Weights of a small transformer language model.
Size: 11 layers, width 448, 7 heads of 64, MLP 1216 SwiGLU, vocabulary 16384, 41.5M parameters.
Architecture: rotary positions, no biases in attention or MLP.
Training: a variant of Adam for these matrices, 322M tokens, 9821 steps.
MLP neurons of a small language model. Each row is named by its layer, matrix (down: output weights) and neuron, and shows model dimensions 149-297. Each number is 500 + 25 x the weight over its row's rms, rounded and kept within 0 to 999. Numbers have three digits each. A neuron's up and down rows have the sign that makes its largest values positive.
A block is one neuron, or neurons of one layer that tend to fire together. After each block is what it responds to, as a language model described it from the Wikipedia text at the highest values.

L3.down692:495514523491454441463471502515514474508515502461513491507462491460461537532471517497487510492438510457472510479509465511534535474535457508511519472472538505500449496518520535506544490511512519468496463566510469500515483511513474496462487501499500502537498475469519505504488467496460448558522497536512478495543463551507487524515485511494458476527514496465489556493503471493517506471464496541522503518482477508459487519509514469460465511507465520512
Before-place-name slot. Tokens right before an expected place name: prepositions like in, from, to, of and between after died, born or moved, and Stadium; preceding a city in schedule tables.

L5.down20:521486515532479484477489489457546518504529506542528507481473492519481500511490512557518483504472465524487505513466520447558441494463494444494514527478531482491537510494513513467524508494495473497500450498475451500544489511513438490482489502531444490512426534454510500481498509478493507522523478484480510528499499534532507486498505472509485504474526515506503500483509447535527493477473510479454461511480527500513518499485524520499513493518541436491
L5.down187:488543530519481550514526514461523502481494503551426495440512513528487525500530458476517502473500515544475483511466503488499469534483446536518504453494526487476497489467484488476473517491472535472483487527520487494480500529508494501486493498459482538526507484555453517486496496520476483533497504535543511492505522497498489507468529482446500466499547480508535529497487506513518512485543538452498501483516520516453504524491519542470524508475478506511
L5.down389:522456467514477519506468492503520557538521484485458516491489520521511496485474438497519465461537465526472494491508494455515490487475527505559455507477493511503526454472453516520503503465449513505480494504491548485492447516491491527490513480515474486519489562474536498465442537506511467453476518480489517508465475492460491528500493499480476533508529520516520522510465515501518491483525479509558540494534500499529511510509527525511506489508466548547
L5.down589:483515529463494498497476498490515459479477535460521546497471522504470493504468537502489508462510529497488514513506505490538509525511494470483542501455514504486540508536489462523522485517496495519531539489505467493500535525498499506520477506493496560549482501469512466474481440489477528506492486514516490493502527479475511495472505502506491500506526488484532506531487494540521488494521543498503519500486511521520520509468524516501507502482449491464
L5.down946:478512483478533493520485465532450511458474510468477500498504504531485466511542521476522504482518499509531471506464512492544479539502531483498489480468503504526481506498482506465515478531500471495499487491474516506541492502476511531506491502515499485554450471505479500459505538491511517526557493519523500498549547493510465450466526530507512456546485478503512484491507477463503501483475509555496500516530509511512430502502494497502461466523427502465
L5.down1075:467454497527471533527530517473496503486541490507510493468476483492500516453517464523517452506521494512510471534508509500450481477487501479435517513463514482482506530493538480471519521463474483488508512526500471510558486510467472445462486475469479506549521524477479481474480504439522477496527515544503553535492523493531489481507473539517498474453473513516468460496493494499494483469519516487463507517478503499510517483474499512496503489498482501538
L5.down1153:487505474465495515512511481533483489479490523559491502459476487477517508492467476492546506542487435520501558498522543488507480539520502499504522457524488502498487493532479522497511489487464539538474506502502500539479436506469501477500468491516505504497477508472475514471516544489521519537463520548459523494502457523506446530484526566450538535518476501499522448519487458509467484505463504514487498510493481463489476481470516477486526511543447539504
L5.down1181:487479497519479479498527505497533485495522494520472495504476475515526477486503535504456508514526521500477492521524472483497483480523480529500491462473500545492509524473493539537441551488516494494521522503507502548503511456470491489457532496456523517535500438497506529520493496505504517534520470487516497471502501479550516527491506502472488529500497472530480482493490500498508553525529538462539478512516510512479468515490505511503545481497469536468
Place and destination lead-ins. Words that come right before a place or goal: to after sent or went, in, and compass words before regions (North America, South India).

L5.down135:499540512472492478554544511518499483486510503487507531486505450517514478495549513504560479521534516480520459506491443516497465517558480475542506508471502453490527465489550508477521533433496490493505488540488459519501489496517483483472509515544516511554529487487491518510457463499507484506494475519471518500487499499471523497528486526492488509474509475526525470527534526512489476540492557538474493534504498491495472504469504491519504518546470462483
L5.down227:477498486524512505529505499478477481522519497490505506449466493508533492504459479465527489489489514494499501476513522514485488490475511529490491523469466527487522487513504477555527487499501493490473483484489487543508519482516502514542504523492506505514522540493492475528517524469508504499524496468529524492481477560495487493461502492489511505516522527513458466510518490511532541484469444496524483533513492529456491485470487457500546516482502522501
L5.down549:575566497488518484470493509508526492480532524520471500490530511476508538497486495485508511540546521526478451448505460516482490568499533480511493508477468473476448515510518489513476474496517511505479526512545530448543503485493461476522505477517495527500515525515500524499495509504529468490517450478511504470519504496488477495511508525522441536479498449492480484455511534545537491518455524506503554506517461484513490500444464534514548501493493480541
L5.down617:509505482513553552482492504535492458473504508506525473439543492521511543458484489452514547465548463532524517537499483505524515471505482472518481543466516512491523502520521513491515494487499499507533512501546505541486516483476474576503482503504472482533545479523541493487448476533512513445485514525504511541487525503470490498462519485464491494493482486489531451482520495522508481498503514504499500546524557511473499521503494492494520540491565505469
L5.down638:495511528524509520515468472533495507502486536537485514505480474556456500473508477463475526486525456535518494482500534492499486542561494526504465508497490492522546507540453550550533505500508489496489496491490529522534500538525489494483499498491489493509517482465494492474510485479499505492523491500519498507537509532506504473486521537518493460486462500532541521482509509498454495489465502544472485514520508509504488515508508467526503518515449570502
L5.down728:510525517533501481463523522498502510504487517514514524497505480501496502514485522520458505518459527534492497557480500525490487561485486486518492508516484507559477482514543516488497501512469465513475504528457460509475514519526466481525503542504515521481518504550513483478475484496482549499508481507472501488509522493471459490506509537515531482494504486487489497471490505508505505472432460484476532482505488501448470496495533488482452567511526527460
L5.down776:492499533494504544517480490493533482515523470478484450498518492486516496479520487530545466461528475510502504472446474519495490492553531534471506474439474486465492503505510492479467480496472449506507514514503474485526446475509487462519552533448535510514487474498495534508489466497524450504481494488480453513543517480501517488517486494501453524497486504495480530477489512495484517498544523547489474470484503459507484548517489491508507494514505496504
L5.down856:470512480467536524502492480508503539497528569473461530473515510528483466525493531524528498509499512460562455478477493511516473498491497501486507537427520535464490448519502495462509505503487533536497447539499542493499475527498515470509475543515497481481520516463503492491504492540513526510489479499525532522496496512504501525540444477533542485499487461497553508473494522475486525508477498544505500507489475493505430507504475524516510459492525508507
Clause-linking "with". Mainly "with" after a comma opening an absolute clause, as in "positive reviews, with many praising"; also passive participles (made, built) and closing quotes.

L5.down35:497538469489464524494544530450487466543546513484498487523478507520437506460503560487546521471483509514523514500499469523523473492468517529530504493521496519508494499497528490491533541504527535497514540448449471530467467479459486516518490454498485543491531493478487498490517467475513496507513525468507511523495502530472527497479541533517483504518450484460467516476500490504520503483500502525508484495510494492525529460508547524519485512486536492493
L5.down66:490467526453501483501448499478489473488516517501501489501535473496462475531503524519502532517512494481536488477483451476546462503530540492525547522513502520525488481473510528517493499497486467423488481526513476428501507500485498480538513498490580522482421483518488491491493516491496509556526537500476474482510512479498507470472494518570517483466458514471531461486536485492508487509534476503490543471501496499521508485464503501491470485523470480523
L5.down260:486523499495488464522462501516534477470482488524519486465503464482467475493505505520520466479512523459433498489522527539513497470499488471539520508540534478484540477541494533497501481483550479496468495460485532525495493493546475522491483484504520523495492516507527538503526468502481534518490477496473510504476528505509492490483474461513485495464461520481487476522503475504508500498499488439489503532480535533508496501497528511475514518546534462521
L5.down364:527500511499526430512470527505495502518526511524489505496455493480504555514541496525474467479510495516420471494502506505505495541525517479477457494512499479515473479482478509505487515531482476477487521522450506532528524505499509503522508475499485463512492553494527473490471488488490496499459499505496526462491481527501483533495507545477517502489491494534452489487520513535518485512517482468520512491509501484474465452496461511458507506505562535482
L5.down531:496458466476501519499547498475522520485467525512491508461534525474505465526509505508496499507468520493535498506491489526506480508519507520496494504500518494477516512467501539516452467497487520505519508482539477486521499475482496518484514490471508525488509490502549507514505507538542522486527466539451491526490490543496504533466507456507450493475466478504479535473516522498513495483491436517443482473566500509514515490507522491527480525515471531535
L5.down768:526504495465501464492481502475519500499471577518477486497535451514520541482513483512536502515496514475481507452499474502511515499469509527507492498487520509541523493466514535515514479513481491475510526526491462524522518476490489543525521450521502489509531530516497471471476480504491503506510490505490539477465463516505499489482504492539535527458504505503511483522505503538495483469513518497507460441517454509486519498502502479504543527507461506526
L5.down852:531466521520495465515517514505495555452482467509564461519501492516524497497514483488520512487482479498466451466500501492468468483547528544535503503501472494517532476486447488451479556532455523508524530522443549497507449498515478472531529464482531542535476491523492459503543526490458511476473522474523523562484477521482458527501499528470538482520503528540540501489537446487505497492508509481519529537507503517497516484492485517477516477492477524472
L5.down900:463517460530498487500558510531494485529505485527455499506465475535530520500477479436480493496549493510496503505493482465503502502487439469532515492485497511505495518464520525535488533526477496450470482508527505542503485515498513518493503497504510472472528427500497481500504510503515492512487499477464498504496513510555493516502511495515527483538505504454489474520458478517545511464478545478484529515466473493457478508455492533499521491508494465481
Additive connective "as well". Mostly fires on "well" in "as well as" joining a second item, plus weaker cases on "also", "later", "and for", and table cells.

L5.down405:479500510448578480508471488508512516459477528460487521504463515474490507498506432539479524485446481491479494520479476488538487503494521487493490497503512519552483504498479504499488516520476547496526476526495553510512475511517494503545519488503542556496524450473466455449480485489474496488512510513489483537439539508512486517494568494490456525545510484510498500500524477517517490523543452562510500509510483503520517481489512497485505525476508509470
L5.down473:460483508529493519509507542495502459490487515505520501517483485554474500474483466511484515477492474495472417515473461486498504437476484506471499475445518494544534484513555503472503532494477500470524561497501531521509481516513501477489496471438503443504490536498516519510464480513496513467568446508463485471467446507482506517512497505504492442542457483520518507483470468498438491489500480488512541463471504489458527492477462504513525539491526457461
L5.down494:459489522480502480489482465449509507484467543522504521476521486514480482496539469515511515495488509521496504515537527483550472540495492478521542510491512445508477493535553522477495515533547503468435478537492494488497464504509492505513495449512506503514555470494494481471484510509505521539538528488440526464552518497510483498471531563512471521506496516508484467498523480510495499500475490509525495516504487500506491435501501530473490503494421534495
L5.down691:534531497481484458483515471491489507461478533499517546470445521494520486493503515478521528488478474537496488482515513493512528526543491500524509484516473453484506531542539477504496505442497512499525493526480511490504500516503523524483456512523468516495521444499487523472499487420501549531470471500485499529491486503525488516505532512483505546515506509462513468524483543547510547523524522479563477469510500519512488496531524503466505521513465499483
L5.down701:528511520546496479436558510501511491507497468493506513489527498491495524517525516535511511486489487522539479450560542512531500502520516510460480543509487488509489507494480488453454495479504471527470524490514513493501501500508524508498511488503469498495511475490475527511498523491516477501503511511463486499516500486516526491491519491506501530515504503502510459491519505497519536505524540516535464483510511522503453483497480489518484538480469486513
L5.down849:452537542536498497525517513507497517523473504533481529487461508498459527464531487509506485498535490470466544487531505544512483529540540488483496505507525506499531541539479485582525486537506510482485476478510536451509481557535462486494509494513488526489486500495453491538513482510537522518516530453514494537519516517473556519497497490516506491499500517532518497501472515527464500505520502480529501472506530547473564518465486469468504473423578451472
L5.down937:464491523478494478499495516536531523518470517493495477494480509519435498509535463500532509537518458493516512466493491535501465466541517486493527470457513469533529519569481481537466489498523528448520497527508519487490498518497539493477501469496496522523546446524466495500486545483479538539484489505489476531467519472486529497524533491491460561507519479496474477529493513473519503530470480506542515492469467513521506480501473488470520467478495500482
L5.down1130:472515478481521503517499488527532472486492547523490519470519501528459507494513497513500429556540479496509479495497490488479509530545542504539557512498509486470470476572512478548482519485511482496487472531537474540544510489514489484463524472432501495528525486540469524507555472447518504520485544466479503512466476490544490537537517504461503458522485515462469441502503515492519512490477563483465484525504497489472480456492500506492483497490474517504
Preposition "at" for locations. Mostly the word at linking to a place, venue, event or outlet, as in "at the US box office", "writing at PopMatters", "at trial"; weaker on for, on and table cells.

L7.down34:510491455491486453486496502470504498542502501526489531493458491477529439487544507505489496468482498496493469460523524498515481506499469538467517442536497511470535514462493450517469514484518500519496459474465513463517539527506484518462471472489468549483490473478478530510467488506495570483517529524494480550527612471496500510517479482486474511480519501459513475504533488468481480509498497462469482514515505526478501499507530516453474554484577486476
L7.down174:497492479465513489513513453537536548495505459479495481467543437515486524537503480464531482552475476504510472444460511461507494517490502453476471507520492526497484491521459534525549449499476472532441477497496482482497502458544500493461509464496470521459517509483479498509536499474435503529521519472501531535481512553507488449477525542467503486521501481491518454509539504506524538510488482502497565504497501468451503502535489505494489484546480493507
L7.down239:551462511514450512522544505529486472524542484474475481494527520535521472500498476483496444461478494591490504503494466501466493529487486483522461453483465510479503508462503497525507479523539530507486540513489492480532476479470532443511526492513513456485471494485492530534526539487485474506495477517499537492450488511490467509480454524480496496510476517493524517534517455479469542514468530550526475492535484529491475501552516507486534511486540526537
L7.down269:468483533472496506490490526488503506523486516539454489542527528455466522484504518501531457514513556487519512497494518477503524450493503526514476525502469484489505485479461497469501447492525485524490523499450498471515464496505494432532501494479468509485516475507491470525516492484541499511488550530537557524498504470520490482451499505497481517485458496495478524450521491525486510517513438519499484480514545496514468535534485500484516505555465465492
L7.down440:505517471496495527510521465502521533505504502497528504501481503473472481466519542532542502503469493500521567450473467502541476485478567528515526515473432505495483510485497557490492490471503484531518497495472506464467491464517549523478507526479504502492466509522522480502483515527488504534490512527457497507527498493491500527497492500467498527467464517461487535493510506526470502550516484535466483518489455463530469477465543536513511488529440484459
L7.down688:468507472517490498468504478509487484484524526483462460499506481517493540478533501557513527507538499490511515487461495494499508503515501477529502520461498515486449455519474445568534481531516487528496553513491508544452512467497484524464471476517545471529471555526502493451495488514504493551478494529530507496464491471524493522499528464471480541490492499469473488497548482463501510521531484457524519467510478465483530480487510529517512538543490469497
L7.down910:510480482461502513475482494510525516547488484490515521499492491520457508478495501507526538520520444487520509520486487501498515460499459502497522484474553506513447523479448524545533494514500494548491513531513486534488462521497516504445512511463528502492518496563464482492469493462510519485509488546483474496513489502507469519490522467508490521521485494477438505483466498502470517496502461485485495483515486496465521509494492522526504513515489530511
L7.down1097:514518510485517496453490479454478537487501550514503466497602507511500495498534480456506473497489437525491501551523518525519502542494491528528521500483536536523539525495514519490492502505530496497513494497522499485467514501530471488496501498507530527516508490541491497526510495500483512446522498491506548502522522543457460498505488457532422571460534466481490539486516480479536535499517528519483470523544503463499529496438497474497499515522491512482
Ordinal and superlative words. Ordinals, superlatives and only or one right after "the", ranking something, as in the first Belizean, the third rookie, the most valuable player.

L3.down17:514525495490480490498491516486510499479459496512513482483530519500538557508486535518498477516477507490538510510486491471504513491474498510527522466493488515528513518491522518527525484512498517502509517495541505522496511517505487533507506479529505502528501534500481496482534485465503507499466519475527518494489515527532523515509504452485489457498479482497542497488474488460491506493476476496507457469515493521524521506507515479511476536508463506543
Partitive "of" after quantifiers. Fires on "of" after quantity words, strongest in "one of the…" praise (one of the best, one of the earliest), also each/some/most/many of.

L7.down192:491462499509493494522467438538460475519478458479479540499486446513516529503499523481485519494470540544503508520480515482496496487529482506540480506549510511512485545459505535510456483510474497521508489485487537480471473486538499505501451544471474468496467458507549483467458540537510515471499507500505476485509536493527531482534484521496461494472506522487514535514515478504470458504478500465514503466471524490529526491535513467480480523483473530483
L7.down273:449516507495509517462536504526505484532519528531502533482529484517488505527500508519520511509495541480488461509494519521484480488514481513528482505500557463496504516505468515468482555475477489507505487491494453533504481495500493523457489499504526516490501540489460484480501496530513495472498488513513507468518507507486539491475530497513495493531512503490511467474488522461475513477488511467499518516482476466499491505516497486496501488520511471504
L7.down436:470501494498506480483547460470501515530519501502549462473503531520517481548497478480498517507450543495530541535504505492480530506509496504478459490510480469507468518494511479488546472499494533506503493549511463507516473513540490484514506517467551511506510522473509523502481470512551485524514497521488545508465498536486497513481457509493502468483467459474503531509498505491479463535521479555524486474481505487490521520433475507525527507521509510539
L7.down587:493553496484479533499537542497484512466488509500493515553481537525521484516479488469482547505461493444504510528498548492535496503506528530464515495464483482489461535549477484496498517501470523499524507527516480482481498475512475481529517436510519475503498454518489475514491520467488477476512476473491479504489498489509513439499499507504512475475466465509518490490459488504495512527496507479529507465509541464457476497490488467497504491492497516526
L7.down697:518505489534471488423547503523517477532535476474478494522478474565522489469488533512530506476503547494512505491497578502487471513483505508463481475446499476515479515527512525507552500460469515557477470492487530495530500479511496533488518474514509486506454511508493513525517494506528511492517507503492512498491507484498511464489530491505514502491517539483507483507491502490516487505514459529508494516525517485476498491539479494475488491575521503494
L7.down712:509476466494460537475479453499489511527471516475494490508506487496524514530493484448497516511489491481554488501497498451498518460508488498502520505526517529501500483559487510501513538514450495527505470493513527517473512498517451525455525517510455550534467472547419492481474503471470492485486483529521483483550516562485534465481523504515482470522521493471515485495461514517523535505501516485499497523475528503468472496509510479496496483529494479530
L7.down719:526525489495495524491516500487522475521439482490495481476541485543493459540558476508550536519480532460489482435504485515473509487536517522488514510499492450513464458559536552522502503517510455478537493503488486513534505498493481506501529518507477506498502493493508490506485534498512505540481491499511487546509478480510473512474501467504515502486507497486480510503517494532519517521519527510518491522508491465490487488454428477545474483467536474493
L7.down811:485522543446472477511475539485461468518468475558474469543483495450535555474486450490524469547516469508489481489496493444518501508507518512478478466454484483545480516492501476503492517532474471460539558511492498496477551486559530465513481522513475506531491511487488511526494488477512517496501480462476531485515481477474477509500504505511484528551513487463527542498475528506504512487518515521531480531519464463492519466500481476529518509516477491530
Attributive "with" continuation. The connective "with" (sometimes "and") after a comma or noun, adding descriptive detail, especially building and equipment descriptions: "brick, with blue diapering", "roof with".

L3.down783:428471492507480508504477465497484497468487484506472468456496551543470477512495474482511461496507498521514481489503516477544479500496508519527524464504474495490487513527511545455495498514513505528438461499503476507519498499474507466517482453505488514554544492529512510488529515522511465501560528489474516513511563506478483497512506494450479529559444514479519506507535513505491499517508479532521496506507499516528474517525505519507556509491469503516
Institution-introducing prepositions. Prepositions right before a named organization, school, venue or creator in biographies, e.g. degree from, professor at, produced by, "Alma mater:".

L7.down231:561499495534486518529494499565506476472488490516485505527503497508488508508473512502527543484491513562512524516496535477532535534527472484441499448473490500508479517490512521475514474500500540524497465544505545476489488497510465482536483502523496522552497454496509535520536484494531505484548496468499502464471514489530507457486527545477457471522480498509508517498503526539483520495484514530541486523493509501502496458523540452534486482509457478513
L7.down451:529447513493466486516482481456509462558511502462485507484531533553480519504511474507502493484513503491454487466486468501510537485492474538495517503495514495482444505521467471506494487460511475475520485481491504511535507521557495551509486484499502510567518506525474505500485484474545486528451518503476512515492498529513505455486540500510434518473530497484489481504513478482545497525506511441501540515502450484461486522474469506518509511461539526451
L7.down562:519507512517491501504491511485516497504508487467515486512476529479489486541492525534542481507492514501489510513537484481493484498478483523523518459521488520580503520490473494541488540504490550503526508548496469515491524509519497516507531513505511536503469502530472520446487527496504459508513504475483528501480517565495510518476512459497511494491488485515531468524515494486510486488511496519486493501491491480503531487487537482487523506487474508486
L7.down565:519527510489499523530483500512511510495544495498490513441545473510490499513486526504514470508519535504511572470507526482496514517481493515491565455504514521480468511496503494505527455521486516486495491510556522495511527525486512489557473504498466530521491551498502534523488486499548475470536494537470517512503509498437515501491504538525468451515481479480453514482455489474519503507484479474470504473486466536479537487492487509500517488482498492531
L7.down804:534501550489504506505495475520435509475485524488487484512480499471538516496475479473492504538492521465463469520492478518442518574512485518504518479494490478504497458478483479498510540467486491505510535509481524499523489495493462448447490508536501508504513492508531479482460505490497544532489548502471481522462516511485514499514516532476478506508483501497483475494484475516523493510539476525508478482532533495514509507471476455460532447514494511503
L7.down821:532495450468511519478495514484507503494506502495496490494469513480508535525480512498525514479576471504486512427492516513491486519485479484497539536497487529507483504506489524489465503468458516532493455489550493503520500501506521484493467484500443545513521522497479428465466501470484536542495505508511488477487461491481478479494525527499456473532454491502511545488496503492474514479528507486526459486480516451531486485502556465453498546491439519488
L7.down1092:495461555513544510522507501483504478512535499489455479512475493485497516537522564523519503520509476525491530471502499517494501539490471536499517490517513548505488494493456520471505502456513457561515500504525510500544497493499472480558511490523514485529577513517486506507570510474485482508483482509511522512487460507509490500483525460533485518515495473509520496512481553503465482476528489484476461527511520510503494448540516481549501498516521506517
L7.down1191:516505467470549505487543532521503447530483523490512507529552520494490469513465526460529519569496487469515504454502525481478468473503487475523515486506492561516521501503458464503482496478484550494494520481520507500450499529532508501480455525503520526502478489516521514504522513520463470523467434505519476518486499483527520517508493465529517487536497494484501495494503460531525469504518507470473510488501495500499482529476488500461526520466528464488
Place-name starts and locative words. First word of compound place names (South Africa, North Dakota, South Korea), plus place/time prepositions like at, in, of.

L3.down976:478505453471512493515495492523525554517496535475467489503523508480462523534474451486512523526491458490504476524517510461480498561492486476526477553495511516504496504493532509462496502488515519468545536498525496484489498458493517462561488514475483486493521466508480492493446468500514494539486468473508500527534527506522489548483510478523493530480504506497548458482504548475533468497526487457465489557482492480473511470501523535467486518488503458502
Word-initial "v" fragment. Mostly a lone "v"/"V" token starting a word split into pieces, e.g. v+aguely, v+inyl, V+uillemin; weaker on other word-start fragments and "of".